From a checkpoint of a small transformer trained on Wikipedia: 16 layers, MLP 1216 SwiGLU.
MLP neurons of a small language model. Each row is named by its layer, matrix (down: output weights) and neuron, and shows model dimensions 48-303. Each number is 128 + 32 x the weight over its row's rms, rounded and kept within 0 to 255. Numbers have three digits each. A neuron's up and down rows have the sign that makes its largest values positive.
After each neuron's rows, "raises" lists the tokens whose logits its output raises most directly, leaving later layers aside.

L10.down584:193155118169143169185166169093149109129151108113168166140130157094093140052131113097127167124061160151087133110108109181149104160145100093137171160187132095093102156158151086111119182112137134156098126162104103164161087135109130183071136126083188135105050149151067123046161118147139136167153168172125117115174157092078139132139168165125122081094167206112147111136185129138093136103123140117080132141094143106110105149139161131118162100136096109143109175057130096138140084159175142077153131095161117153140135135127174134152153127125118116110171101128080115062077123142091129117089091156156139121103140158039191108126125129131129058092164152129131178127094099098103120161098120106094134167125132141131114147130109113170118083132178106092144104141170128055121124156208106
raises: "de", "iti", "ated", "des", "arian"

L13.down1014:091121144101226134087186132138143130133128082068154081124148104075145121134126161123145164101163108147111165145133100176134114111149181141071173090095117128155088101168119105129110118106093084116058135140084137163100127160069138166134137151103089158145125081143088103155118087105126093161152183124110088103179114153108151058096191177104147115169108192135129151166149129142105102150135164147058109135138127111115064125169125135124169114166161135143131116100143174117218083171169135095146174083149140120138132186142130136184120101149128112093080134092142069156141118123127138122155141153128083152158168135131092129169146174126103073117105136106121108121088104153102146180122115125148095122078103087111154130099153130175128117034141181090097146086135128080150117139178153
raises: "ative", "icular", "ency", "ive", "aria"

L6.down1173:077109155116149104108151140204104185139140121123173117130102184124179107111124031078104130103049138110100123133122127100074084078113149110150171142123152111193130147161174182115091165113148196158133152073148143160133158084136133123143125109193075153116151199097118136109151147154115058104124104149122087155117140146156141149169078059099129192170069121105212046147111153126156154142170116095141125083074124132128122138129170116163126135099084119058126059134105120096191150117138141097099111105119141140179084158102137116149166113144086152140083134180146144152128115084132101150074127039140135116127125104133114129118156141149107108098149092093114116115130058168127077114082101166116102140139163105147189136174141158152097101151091072117104064118100130193123164153131118
raises: "ize", "ise", "istic", "ized", "ash"

L11.down1021:159109089139144046130096177152117201076135153105128151107155123173149152159086155119175181126101138125069162150063157066181163202136162117123172187153139154129149156165131153114104130083159176081135126136102109145169157160123130128086151140096104101146161090089110157081111071113160076103149152081133093124147089137041119203107175121054132080087147171171146168081147141158082149083062152144099088115101084087088127095145143099086120121144145073140108111073175170116139151152100068153152131145122107142160193081108138124112152187165155071148087107095144192136149203130177101165088157090133139076115128149123134161059117122123126094088136195148130121101081197089156126084074137108104154151131133134114157196090123158137017091050113146146128150100173112156128146114150147
raises: " were", " are", " was", " also", " is"

L8.down744:169112058111109099151103094132063095137157163099104152140085135109124151089122171128145130197135152165104096126052100108087125154118079082144116160135130082114151074171153123147137092129057135088117113076142107125143123141126219193104185125132120149128130136139031139117174175123161105096158140111158112111157150107057158187108111175093122115119193172140147144164113105166103125153117168106152074167106101143097105116119129100134073109109171132126103146199146152083138091083097099155067114179164160158115141116139064158131133182151164157145123163169157164132096175145090103162149123146099144112102183155142150162081102198144072150111121122127072160164130248120133099192087132171149102131092066104142145125153176176098112130223099132111133170172123135062158088150121108
raises: " are", " were", " is", " include", " was"

L8.down622:093094202101146102091096142137110098092157147137144104106086083107145106149072182112190119134119160111115081165137110147089160154092141123111184091087113157084084135127091168148123176159119122110112145126147106149116134189181130181140134122106163110117064165130145125082149150083137081113083089133143126097138154126134072130121125099138161137165124175057106151084170169173135156148112133134150133100139150116130090146129191121120129152112143099065118144112164082087096163111155147139179081077127172152082149145089193086150147126059193155137080144158084081111122078181194188144198100190139156082182090155119088180165151065186086144142095164155160165125126092160151110092095134131140146131135064161119154077124122160154083112075125129104129115085168052120082125173116176
raises: " disease", " cancer", " COVID", " illness", " diseases"

L8.down789:166174121134150146141123174160130141128109125165154177133117160108155103139117145078133135157158123077165101041135099206166079133101157123132098101150113124088094077139181106165171127135151153172097134102162133118106140143089129137111135135180153126125148081197158104110163085134120018122122174188097089093123152150073158115210151160104161122182158128172131104146135095146091101110141189107153136098107143084054154131186126107163133101167162161155135099071170124157106089200141170151158119139118126138108141113166128178169074145109149136153163191146115110094125083085164142116148132093214095131143097133128104099132116162123165167132106107142121136087159066161127075167137117145147094092072128111120133118144118072123135181053065103088202140164120146155111111083085143
raises: "ature", "ism", "che", "izing", "ments"

L8.down309:142053110135135148147129162108147092139139086163130127179181195148126149142145132133093169082130140075120137141138095133129112192170145106135115142097138082108101134168165178137103142115136170127136164166146135133097152060146121116152130147154132071089140127097093144101150162109118069125169113088166089100145115126120115120119089153154133066144121141110130153197149150124109159150101143157103130159124123122133093148119127087096114070144110166111177113172099126070156194152158133106116128099122176193110198063112134202115150086067081120181141110165148103130145151154178093101135115148114111087150164095143120096145152142157084044212189144148122136175115153145160102112113122081093112147203125099077159101117185176171146149117160164102113138119092137094165149063142135
raises: "ned", "ize", "ify", "ted", " themselves"

L8.down1020:103111112131079125108122133151126097198122125121115118143099116118088103121141100132054122096074102157201141139102130093075102088117175105131142156067152154152097159193127178155116101124155107155113166098150178116088118137113153135146075198142174068152194120107116120082091087146113080127148101127174100124150129119179122153151117090149103149122149180129126104109087144083136123077129162150097144198130161086124100088149082096080137078136175143132091057106132097094091138096141097128184150158142098154116181096122096125080168216088110097109148102129140111166138176143156120146136177106120106125058165128130126096129165113092148115128138128146194172187094158122139106176167147112088142188144130094088175116174130196169100115079138111066172111149097172149161134077142109
raises: " himself", " his", " themselves", " itself", " him"

L10.down88:087112081172147197104139181112188055166136097113148161132108103106128140102162131076118179122069092181097182117134121131136167123089144167097148141128068147096177108191145211085115087161127157129132123152167091180123140060135110101155105126115085176119113123173122154064142131134113133130106094112149086138160105144192104171086128152136203138138146112156151164068168175117100175137165106121086189140172124070162127155131133126121053144140099167119161169070139127149070120153136144108137145143140110134093152097179152063141091137098172144148092090136138150117115159102161164164158127105086125117123108115117131154124134115133116135064104112158117087136144130107153149116137130096127124102105112125155180154150124152157121166113145096113076124166095083171145151124170163
raises: "back", "r", "n", "et", "ance"

L8.down103:100144130136155113108124063116119078123083172097134153172193124127140116137145175147143140141063146115074135138106190122115156112075141153125163132085144165178172166133135118135172151190157165147144134153191118139102093124138085144118170120230124142161116176136126162175112161106090151094125085146158138124108103154147164111100116125153138137113087079137086111149148107132158105136025114123101110138127133167081105105102083097135165097080115102136124129124128142117096105173114121116118152148166072128119114182155171134079136121176182140105158178144114109252141161168139073101183090138090096098157163118072112151110135188092150133150091127095182111132147148166166063117134168187059121115114151140170105121183130123104172121038094144179129143104115105155205140124167169
raises: "ties", "sley", "tch", "nam", " shops"

L9.down798:098133147128168139156143115123182110165111187094132124090152135158153080127141196139125120125103169131119087124103189129124138117129072092066133111094124106129141108108107108181126120168191143060097088120126074094114142165105112169112138115121155159122167116173106100114166175065148130104149166097082205118125147104092069064142101129133164075177107155129132102216114202115129114124174098136161096165094127065134115166118119105101124164162132155146125096147085129081084125077143075132168123126087107160152123127132106096129084124096107156077150101087170084145143155100121143100160161192119149126180112158189093101180102068144142081087086132156098090146108185204171140109168117149132126056162136138156130143134125059143133115000060070152129167112078157151076091084120114
raises: "'", "ary", "’", "stan", "gla"

L9.down980:159084056151111110126152100126160052165096169125095136107123125142207128131080139118176108085118116087163097143121159189133146114110168095124131086139151120157138134174126140093153108133187148083106108133079070137153186090133126131185079114177130136136103129086161143080120083143123098159141153095140133064186116069142166158107132109160097065167110133115161132149153139124148131105143135114121153132100131117152126037095122178147129150152153165142074098119090077175118056086112148103132150105166114115130144115162123143205140120108140164148111141141149115127123141116135060132096165131170153097124150166103158154141149114133108126175131110114156067172126104175089145159134149151128171150140155109108125144214133080157108152229134106099142166084151133087099115146167143
raises: "001", "200", "700", "750", "317"

L8.down1148:076120104112135159110162127125199131122159133166161155130150146175095197134073165110111124169117113113109107112167123178123119162194123121126131068116112081079166166136132075130133092114139207075147157128168116104101096151162162083108118138150129117188096160080149182168128092153178100128139106135132092132109084092094150120094124105139126136063127109167230092156121118118165114173155140115149158150126131113174113073070130136137086076168123090181079114095135162162147209116131165138184107113095125092116118096102167160127119112102172133177153153169155106150111195122126162081209124123176150105214086116105126114120114151131164116153165126050055111090122106118155129134117148142081121156135081139122112105098135122149125151096110119097142096109129147159189179109079132
raises: "ries", "istic", "ated", " rabbi", "ate"

L13.down760:127176143165086131168112112119125103151189119104139113101124175160133102173136112105202145135131128128055105091125155147123148130154197127102083114108077072147121170113127137124165098157113115121168115191128146153087141081130139145175117115101113098127204157130108104056119075085179114101113086118109114120130138082105110097144162137109098153112149171164069144111141088096127147052152140106145133164157128116102120141140096211182094096143178063154119122153124138137198117153170088114141106178095094178206149124110115119097116145190104153115190178123128110154142096158077117142122159160204171132184110116112149157134123143120078108096145114134147070146149139110200131108114103231170112158065136157146110177073126113124110131183150177176119109103161074186101154147129133
raises: " performed", " offered", " played", " issued", " received"

L10.down461:129109173140097101133121132149082097189081130106137117137120111118122049151116097084153154115058104131103160136128130139188101169119184185135122115138095092126143126158161109170069105047137147087088108148139115111124126173101140083117093126157079081098100084117132077085130151059130088171105092110119118224096079134151140094100129142139138111135105097139145147100156142164167183092107145184150154128097121104110144136116055152126150168105119139100136155086096067097123148114061132109160162135156119133128165120109139118098101162178158096201108094145154155115139133098106133107067096143170084134175097154119107169179114098113098142089216191101118122106088096073097131170124136101115101113101116102151114139088115145108100105132119086126164120130061127142072103116133169
raises: "ft", "eu", "or", "us", "on"

L10.down290:170122128170122078108101145151246088099145123153106170094145125126122103124062115117056131104138153119092154110149122140105139121056126112108119136161099116093089145152135100113119093110215112128122139085130113135119193106120145146122107125178082134123174077115121116111134175107097066097152126108135100085130150131174089183168120145187074127138134132097145124144103178126136150118151171108085078115079122122155085106082102115095133157174143108081075132138117105118117099113153112129135169118127103094087211138146161149118118173110130176180108088133091128155168096145157109122150161096120141083100086085092154139142135129079134117162137071134134095076187090134151128097126104055162106115162070180126127128124176129160121213111163103167191121143139097150119120123103121
raises: "5", "4", "8", "3", "9"

L10.down952:112089097088109159108121099091136157103091055072143100136151111096174140079137112100183097103101063141157180139082130178139179161102129121087182141094093158060116118112170085167076122176161118082171138118077127150146181106179116116087164094114168131113115150123135115118162127109114104112142209103165147060111168115107146074167079076139153055095180121125142106090135111126140082104139130130099097152065161111129092123119163098136136123075119114139128099081116132105099043087119117106140130120143157156155072201153070139153103127120110099101115093133136145130179101191212146170171106118195146129115179147148133111101115128179115070052157122127087167118179169092159109059117133077104118105166121144129138140111177177122095091117139106141188102179147133084162138088141138
raises: "-", " ", ",", " and", "."

L8.down95:122133109138098078170103147161163092149170112131121124192159102092100081162103113084118145121126128105113109158137150167153131151089146090102139147105134130167171107154138099112050135104143088103132127107124172130122183150144101106158118149163177090124181192100140118143116091125122127114121178093126099169138057234130121145116126128135150198157129171090046118113169107105102132114124136081121143100126129119100123125132131169098125171176147109157110145180166130062176175131136130102118105225154163159085149090134141149117154136103060127123150147116168121120139142114088135154111197136151032155109138161138100182189086122132091161107085169105114204129162159154130126181090140152092145140105113149127174096077157140122086138255138128131118156126075102129147124143134120
raises: " May", " October", " March", " June", " July"

L9.down1020:099125083180130134084121177147124079123140113125107124179091147142075102116091151146108089125127103145099116143161174122149092126098143136169118128132143076203118098158119184099125071130133098155135132163118135113140096142136069139140066094117180149123095122142128108117136160113148163124140132129096121133142140103143150133090158079175174052137140164124122137113160090136081103136179137125140141166141112077185140111116120118058045091156094108124192162151108166104150104125098117066160097126132083123157066132173127108054117109074203125114174106097160161169139126100109135108139163079045134100154119138104107143076162137075132129116090167142148063051089124131158183106174160161126080156135183110071126100150136139121166113083071146117159156143130126201117129116208058
raises: "back", "load", "work", " up", "end"

L11.down250:118177091184144145128108175075084151146100141139059177129152106167139137143144181162135131094107100132128090121154094163145142145096138120084123114169126139176116138166169112185121105109151069167125106182138187122136085162099174193108118174159159145124101111109145129186185110085064098098129153120101069194119168110121136098155160090138133142137104188130117105131128138142128068070157079098099124153072127116181126081102098136131151110122111116109125205142069094147102086117093142162118102120095156171107162137108177169139160095084086156087124169101101109070127066154104145116113130106178096185122098143137142154070190122115186143154213132137083078136114141136126184146078118094115137121112096126131109100168052125148149119133173088086102147124182128115141162104091160
raises: "ius", "ena", "yan", "ez", "e"

L10.down271:113122154111182126122129146172147161110124116145149158074096143076127132172186132187094152090075104163155073149148122137139114089156124206083112059137107125146091077148124153082116122151126120137123159060156086140097164167091130098178110118138149098090164127128151174041153112137082078191140165154061152109107123090090148161135107124076129105150122172184143143111114162166177147150099108155119113092164135148115071108136131094108177117159159118105154105127168075138138116122105114111141138111074144099129144067108095166099118159106126092080136119127128082123151091090171131105120166109084124074126150113161059171099121135192142089150164156122112141136070166131105134188133083104177127116140172124091149076104113089118095130171179163102208135168151204115110120109153143
raises: " became", " itself", " his", " them", " their"

L13.down555:105116100116131108116133187141169175130125110117131121130117102152095169087149087112090154130172131132172080092130149113168111106107126126147171150119150108114109107141112142183052120151130123115060139176123156105142093096112100160126121111161099135099069093127132138111094126149126093156168107172122133074209167198113123100170139147092161233149089062114143144114137098084144143108157130129138154129200105148122115095150081137108130087135141087169177111099176142157178142125124162141188157171109121087114160134152149126102187098082098123097122204116132139105154104147135130140149133105064097172113126151164118115140122143118123154118071130085137154146098127191132107159100141135140172177096137149135161103096107119201121165102154133168118118104160113093152179123147165
raises: " place", " shape", " others", " longer", " office"

L9.down51:097146109140128168129087107059170111134149135171130063105147124147081126191154159155131134170157091155116120106131157074167177171153032099169093104107162153117169205145081102124146109144130061185187113179129094143115077119137118166174146100095127106152170112107165110097101172151161104062113135134089128177151098112112161151153086101166095117159147126173103104104084119062111127116083106130122080128124157129121081138110188120174157136129095129167121125126150110106121091191126115128049125168119154095172156171166102109176115111139133154161087077122123169144116098122119216051125120141133108182162107141187097077127145081094113135095116144169146147135157115181176139117188141171095112093112214127165140169127175083161164128036198076134057133116119126063080118126138125
raises: "'", "\").", "’", "\")", "\";"

L13.down834:106093178144116147123111139152082140119163152111128109067099163070159158091139124124144168135097156132150148118125094103145142148139106081141072078147119153142107122100139121118127091119153094105171115125092105191145162146109072115182089153098099025179111124125122173095145116060171118109149155132126102160106159159145133177154115140143091089092169194124084099130110156197119120176105128083069098087111132117110143100105109142121106145104176163124113114144078131164201140104076137085134148180188172151188052172126108143202086102125144136167123125197149102122125128152073169124146135106113130155145111106111068177143125115095068105111102128185114153190137147117107166149171149160117113094130142135147201135114194124135070085097101105163152100097133106185079106125133066
raises: "'", "]", "’", " against", " grounds"

L8.down143:117156121176096154156140182135119104164083142156128162162134091153106148133165118166134118119178186156117151130100096112082158096078100199128103151139144209112131187120127123101110112070094133168093132091127119149165119109117180140187153139161186180133117078103126136124148152156234070123127210095188153103145180117142172106172124108105138116121170086119077180099185130089136101112119144149101142152100135112118148101098149140099116149041109084073086094229102125133114092109138057110104137103153141172158131131120151140144106123129088126079119110152164109054095147100105120114097098086165046116127106123152117107173125091093154120171170116129113151121112117158109113163089181127158100086092126142115139151105147095230147110152162150140141160114157103092104093110093054
raises: "man", "yard", "e", "b", "ins"

L13.down1167:153150197140136152097118172132126134116144209018111132123147098173119188101122128097120139136127104094171157096142164115120077092135149160137139145055100124111123054134181153108097101166159145097077117084113134109112140104090126141062136093168083160107083109183146184095173129200144163120127152122079090117129125125149085092089160103130089115100166159132158202168154186109107100135112110095133159130098098089079114111110144156135098176097159108154124137115121089115114106132095155164157109124138177088111175169109090113133117101175115107087052135117132119137078174102093121139139126143072133090130135129117176116144206195170150148103192113165141130157138118116139144104183099131154101135179130127117125136144087131135068118255121140079085150140101115084125144173091072
raises: " ", " L", " C", " G", " F"

L11.down498:129121186149158155119211095096095079133113147102143094161101102184087136146143107102115120119102126158112108167090158094159078111102151105125069096088083042161130125151173163108153156145151094118142163171129132133072078133086127176144154135065127066168149155133037079118144116109117129158101121096154139106145142121091144130180190169150068128091167130133142182099110100093137154171148130177133139130171098104160128205115132108114114106179085147159128154146105090106104125198103088082150114120161116123119084210105156108099166120135100108119168158137137147167089074135180134108169139124143130149115114129130088123134179181154200154123149129149120137105106131112147165110191076098109125091167127109124135166062122095123177147159062141092103132120107158107100182143159113
raises: "ating", "ation", "tle", "ative", "ary"

L10.down643:070138119144167095139103179138187130117129108105102090129113115091151102117093087100160190072152137151088137205152116114141102110076106142138159138139113101117122143127124146079135162099183164057142090133155108106085203132106154073201129080158112152191118126100156145064111100167131132126142107131134130131064162152150118136139098108134115142174131126153135116074084145108166118149109103093132125092133177140143087136137092145129124107100111139126096116174125068153127116108118160121109161103074095124157084156134153153172112101113105161148118121116055095102125135133135098132090150123124127131097136132104144137104172103137175105148126110098153104121147093080089194189125120163098111167148130115116117132087114116173068129255156154106169152106160083147130125177137080
raises: "200", "700", "2,000", "750", "850"

L9.down374:120097131107062073200105108133162102125164141113123083156074065106133160100119120145234157077115124120145160131138163115119117076110071166144107148079109112161169122117111113101106139143155099129115135098168122139156180103138093125101195111119144133155158141184087147116144172152155190116096075134105138088184171137145180129148107128159123117143130140100057151115110145049152112114129133129110142100165149140143056157151116121138142099131089153130128100142072161115146125133133103089044123169109108196168098095078116123123124067166153129140144116152111185130099085137120138135116160103156115096122094133082173147153148090151134105151138114146139115138160105095171119113131119088103108124110140091100194129115132124177135086255138119113099112084106081127145100108155089
raises: "7", "4", "6", "3", "2"

L13.down529:139121082148150107119118145078083008151098088160117111129113180115137098153118185143108174109131104125085077129143137179107148084177160142142105077100109100062111113082083139123129088134126096120112101090099133135100125139126220126060169198160120127125139124130109141095098138149152139123133144152174146107111149136136159102108105186156090103058087124152158120122135200091156175114093141094146150121135177110107172149135087164135137187183185074148160134120108140185130028049174148119156074140136095114110158111106140088112130127117168112094143135127106133166176132169114087132140099143145117105133138105120149162116160083114124109117162137088120133046147106141136083139160067104153141048075129101092083125165127103160140135194096159144105133134102104120123149093181170
raises: "7", "9", "8", "6", "4"

L9.down283:145126082134160108108158154148140094103079107165138118126091103151179103134109148169080118188153092156099102081142147136115153124111154132159115224156094116084160098157119122047129122071131126160123112093126135152123119102129173135174139123121071105152144121174129199096135145120107113198137145141108070162143144107101061247164079191094182100152136149148106173183112182123126151116100144179139124125118094127112110120124151070182074110126119132159163160125158123134128136129090151122197104122097119189128161054135153147171146111111138132090159177128130159131113095142103081121119153180147097115132075140145193045107109125157148105099138161143135055133096177134110187126115094144108145132141177088097163152076121128166092150088078156123103188146079085060173139118131108
raises: " continues", " is", " becomes", " was", "3.1)"

L13.down172:110082161136143131131137170095111159189157173126132094145218081144172101099136208141121111072152079111152167122172123160134124190128079066175079107158121136137141157161178131083191130137127158093138125111174122091138160086068130096137125144149127121193181111120115108087116100167056098146100156169126156141127160128112182116129091116134133212082185096155150073130106131172149074099147119169174103122147071067093100169185137052113133106130100199135076155166134118104118086090203161155074111157083165171106112113120192084147123160094123106065100147111105122147177138190090096144118114134130122135147135113110071106108107079133090121192144147154115065095136134207144097129112100165035109133155232110097133140172198110116060157102163114129076118155122130137215106111100121
raises: "ising", "ize", "izing", "ise", "ring"

L11.down545:112118058114072139160138162108103083090178092145146147114149108095101109142198123152101090143068106120156155094115122113090125123155137148180159145092107121129144124139151110195176123108067134163101181135143168190128153100123174129153134137092135101099101148093157102174145123112021140152137159183133133106086113167142107145142115153142132135104106169146163093135138109154124115109149144150075154120082141137198107045165145067094150100128141163108075171106104132106150070188149105142191161075097064143084106114092117127095106098102095113131127094167159175196177104126106096087078152150142096147076134097125083134080113113078130157131164098175140072112163102148130120194077147137181081109130171131138215130179125126180107143153199071108200121187161151125115076168159154
raises: " his", " he", " him", " her", " she"

L11.down115:150162155134122104074117146080107106206095126117172122167111118163126090124139107104170123090143195126076141157151111156124130117112164117130124084087117120115120143155092124114093109168175173076045074144166102145143128091113117089131108139173156059126146120109112109153159126119091138131160163100099071138163139154096138149146093122131145175172183159083138127117156095141179089140120172080092084083124161105144089109107157224107167159152121138181121140143167200106108130078160135103172109138084103133183162176103107096078158100110165148151161110207060138138054127097130129102132142158132105174155136136100168122089111147171142143116107083108144160100135100102084096137136125105134118169135144094128131088141170146154154155147190175117116094161086135180146149059094188
raises: "way", " rest", " few", " days", " several"

L13.down558:096104101132102127131152154120222167141145142153167085152122152130103131111104122186126129130124158104146113154080144169086153057155080097172125150135093083112097097118169081097138070122159095130085138139164152158149203185112132162076136118148081169177127108099168160148104128102148123142085085183146133123144119101173150114111112169137117187132161094089078158082134131081133132178115148138085199098115145132074153126113121147151144104139089136184149101095167114142113101024132130073144103083165095208082165139141087082154129146172152120137133195127171165126123167107142138154138117122114094118128114157114133172101109090128115169130099189080132062099080153119134146189139187099128128138097140123147170090155164114191085114255115108132123188106133071163089137126188141
raises: "7", "48″", "54″", "6", "28″"

L13.down1062:109134073098134083137146119145082121055118177140131135124153164157119180121214123146163152130115104119101145091070079149130095122101138129184145181131126127118126128097096157162116115109115145135089130131097168118109113162127098183109115151113104096103107093136104076179189120165111139126122130094100093159098167214168070137140069078173098156148111175142160119161089174136106086123112134144104221111117169115147103150132135107128124147107107127169145100120168136096154091112108174154151148137171151123112110152065105113138107103138089041146115129101095093109119142133131077133100176092109130129077061119143118143151195139131120190101140087110107102116181105097101092136162095118106180156114083101105133108165141129104085131083177125185155145095115083138070169097172117
raises: " degrees", " °", " minutes", " cent", " seconds"

L13.down656:142124124144141154147171144118140069108083157173096130142134132085102089103207105148128177125127121101114132103110169138180119118139154085155045078156111148106110211139166142141124149139062165171146083150133214163148118125163108169091139143082120088177100122167108187111097181153113162161146055139132194081119163104119110167073143125129101131134129117167142137146087154103209100132064146130197203141106140062093125157140128095121128124136172124149143085101104148163228113103127157143114117092133105155141171108114100192109118201165113143126127147102136167076148117094176128110104058117141127085136153054118096130167120147152102176133151095134177072085137160102162120075119136157080096136051108153139201159177216144080099105161140171164076188114172133126168116138165148
raises: "ry", "ities", "ir", "ele", "rea"

L11.down881:107091066137120189133156139086101133157172089187088119137200130078113137144164128125109112165174099129146157149106124136102101137119154126124069116129188123117105158077172124152115086155145152112131124079105107152155215117156146099093114152083173166126171098089138122098105103114107116185138162173109173159175113146118189084095125114111194127108163164131116159129167053120106043150141114121109129150141159132109140113098109180187180128127156128146103096107107111190119130095114110166109114140136169127108076111106061103089138122105127078087116123167140149183121100134119153106170129148179156076132152107078184152114089113140115149101185140088118195085056115115104135166148074069098092171117119136180114109086143118184112078134089136099151156125116085095111149096151134
raises: " (", "/", ",", " ", " \""

L13.down364:119075033163134138190098126133210141084090158137151108146101102124149091142128105099199125137097119092142124130153148081110121103128109121104084127106122133148087098153181145106114110168194125131172119133201136123158241128137174102137151121149174142092176085147164113122138141156152132133110117140144130076145132114140108056102124181093148105152197135118117178122149162067121112140148135082148109090169159152155112120084153205135141124117152116143147139152144145092113160113092167088166135101146159155093079153110106125115161132116101162152080138148160136171136079114119116103074176127138135103081134109099144123118168159157082198157152099182146063138117162102097176082153129160106095149092130137108146140133078142222150127255144094144128120140135103130138144113163122
raises: "7", "6", "3", "2", "1"

L9.down1074:144131153110101192124093085068083165144132126122105141163142179126124173167142159104180082108110148083128124165122148126118095151104123138100135112126159173149127117155104156109168129174076117090085130146178064174116123128038093153073137140081108185120152154104122096152168135118157170092115164098105203183097128119196083143134084183190101143114164131138107135117104164149162143145115118113169172117142109060101144126106155131160137134142176101149157121120128125148165105066082102090154188112154202159163090182124142148119093107112113181094091095168103090170101146179138194165132132197075113143059139136086122150127132105160143160141108120141088102134133136136141087150144116127126123149103114047122136107126085141119104145105143135112145081051123149166115137160147084
raises: "N", "D", "U", "S", "ible"

L11.down186:181118073072157170105153116074127167130096130114088130165146142095085167110152168124108145128156145119191166099147085102123140149090162107084123102074162101127107166098134120177123128102131115079066077103198186063119059098110142117135098162123105126143125136115100071144114116057156080104157174163139103108169151158174132136113166125113118118222167195143123111070120133116166073173186158147128145126164081112151180077141133137188132174117103136136188103127140085090095194040172119183058113081138130144106105114134096095155113160174135142157178089091101108181149151132141117091129160084147069127142157103160107103144156129108091111090092130177127137060093148143104088048095102157117152129151096147127146151088105149189089118153131141156137134134097097120113172111130141
raises: " name", " names", " title", "ese", " same"

L11.down19:131151159070079148100134119173077135096114110130173111132197119146111161084123140067085120081173105069084163165078079151173094110158113094102122133084172146184172105089182146184208091118126100133100105095117067113132157082210128102110178136153124116179132158069136160126157166017058087190159112107129124167188102136162118137143087136096146140155145177173117131122092095140114078163090156115066111096127136155157104103141162112146084138157078129143160098111122153131112157120171157141095137120170168089104172103100114133125093115159114156116146167085100119145135109102161129103101168140131142159115138135133116106145100102127183161186136172164176208126153094150169073114134108102163120134129105156164154126146090156082121083121159112171082125119112127095187115111085120
raises: " their", " this", "nia", " her", " the"

L11.down313:094162120172118146086102161109205149133120152119121140101077088138141147141119074110097136128174160135133137117131137125086123110182124168164113059119102122151145079160104123138069121140118095080165099099136125104142206130148097151144181066106092126120144164176134074146153166106121089134131155165123152124168153088107136142194111125165104120152106151146161100129162171143162166067129149131119085085133116096137092141145159127142126142109138105124120107139155122171079155109153161106153090163143104146085193138157119104090089114140129146156115071162100097114129118115095070092182133152152136099138120140098124124131155073143161114187099112159087066108082108133110197116134170128101081124094137131061157192113140098101086175242116111112129153149149102121121187125173155
raises: "2", "3", "1", "200", "4"

L11.down437:124119061131087055156108163136141184139091157108172159105136071171161116149161151095105115106092107124093165131139115133106182120135203195153119111141158166183118061115196144160168108170104102128174127138122129109076135104170121108126114132116124181205086145141153126125180136159110133173144110116147155143126150168195202071111084082148177127084127196167077155120083138124097089118131130216143122147132144147165105106173113160115176118131111131166099159113128101164120157067108176105134114159123141137066170142091085117049177199141157196187089108186118132101131133159152107161162125152104144148099121137080166163174116110100115148087115164163096061118084128106071183074115136117109154048089127065052114131179132110090164112183158127133168115159115144108145136156155131
raises: "1", "3", "2", "1.", "6"

L11.down33:118106228149164142129158095115125143089136116145087102117208140178040149129159160118000198111116120125117147105124095136086069125147111106124116183126141086126171128144079093139112127076122096102133143105073137088120125135132173134134109152100099066100163179157082142065157104130128137105135114134154122078148134140155058139088151164129106146135138179094177102060110114106191132085090111119150128137126126092105065134117153100128108120130121099125158135113127174091107150058170115164127131094105086154127112092101085112088083124136161089130173152149147137132097147153148109119111138163150117124114140134152136105142150175151164048129130094118184142123121152151119098160133133067092076156171159091152165128118092129141119167117147182129101084142085126109144150087130062
raises: " it", "ify", "ize", "act", "tle"

L13.down891:116110036104099098072126154114197154099175108110132192148151131122174062176111164153118102057166111158169149126135132125134065109077180086152106160184071117147112126121105116181092116110139077124163118114170142156107092156121178123133180124164159054073100103169098141202178142115144129152136109136209144141090153145171149128113123069122122137145105144105139120107103110131131126147107167109123123117166105173184075114179119119088208128179159118100078106113125081138136167148076112083103120235154149107124097069071065118119119152114112132166117104103077091121130111143077124139169092140143096157127084168107139160136163107117099101156069133098058164162152106108136147132144076139111122161123112135108123123195130129152126103082169134133095135153098171127142157083149207
raises: "ed", " into", "3", " to", "1"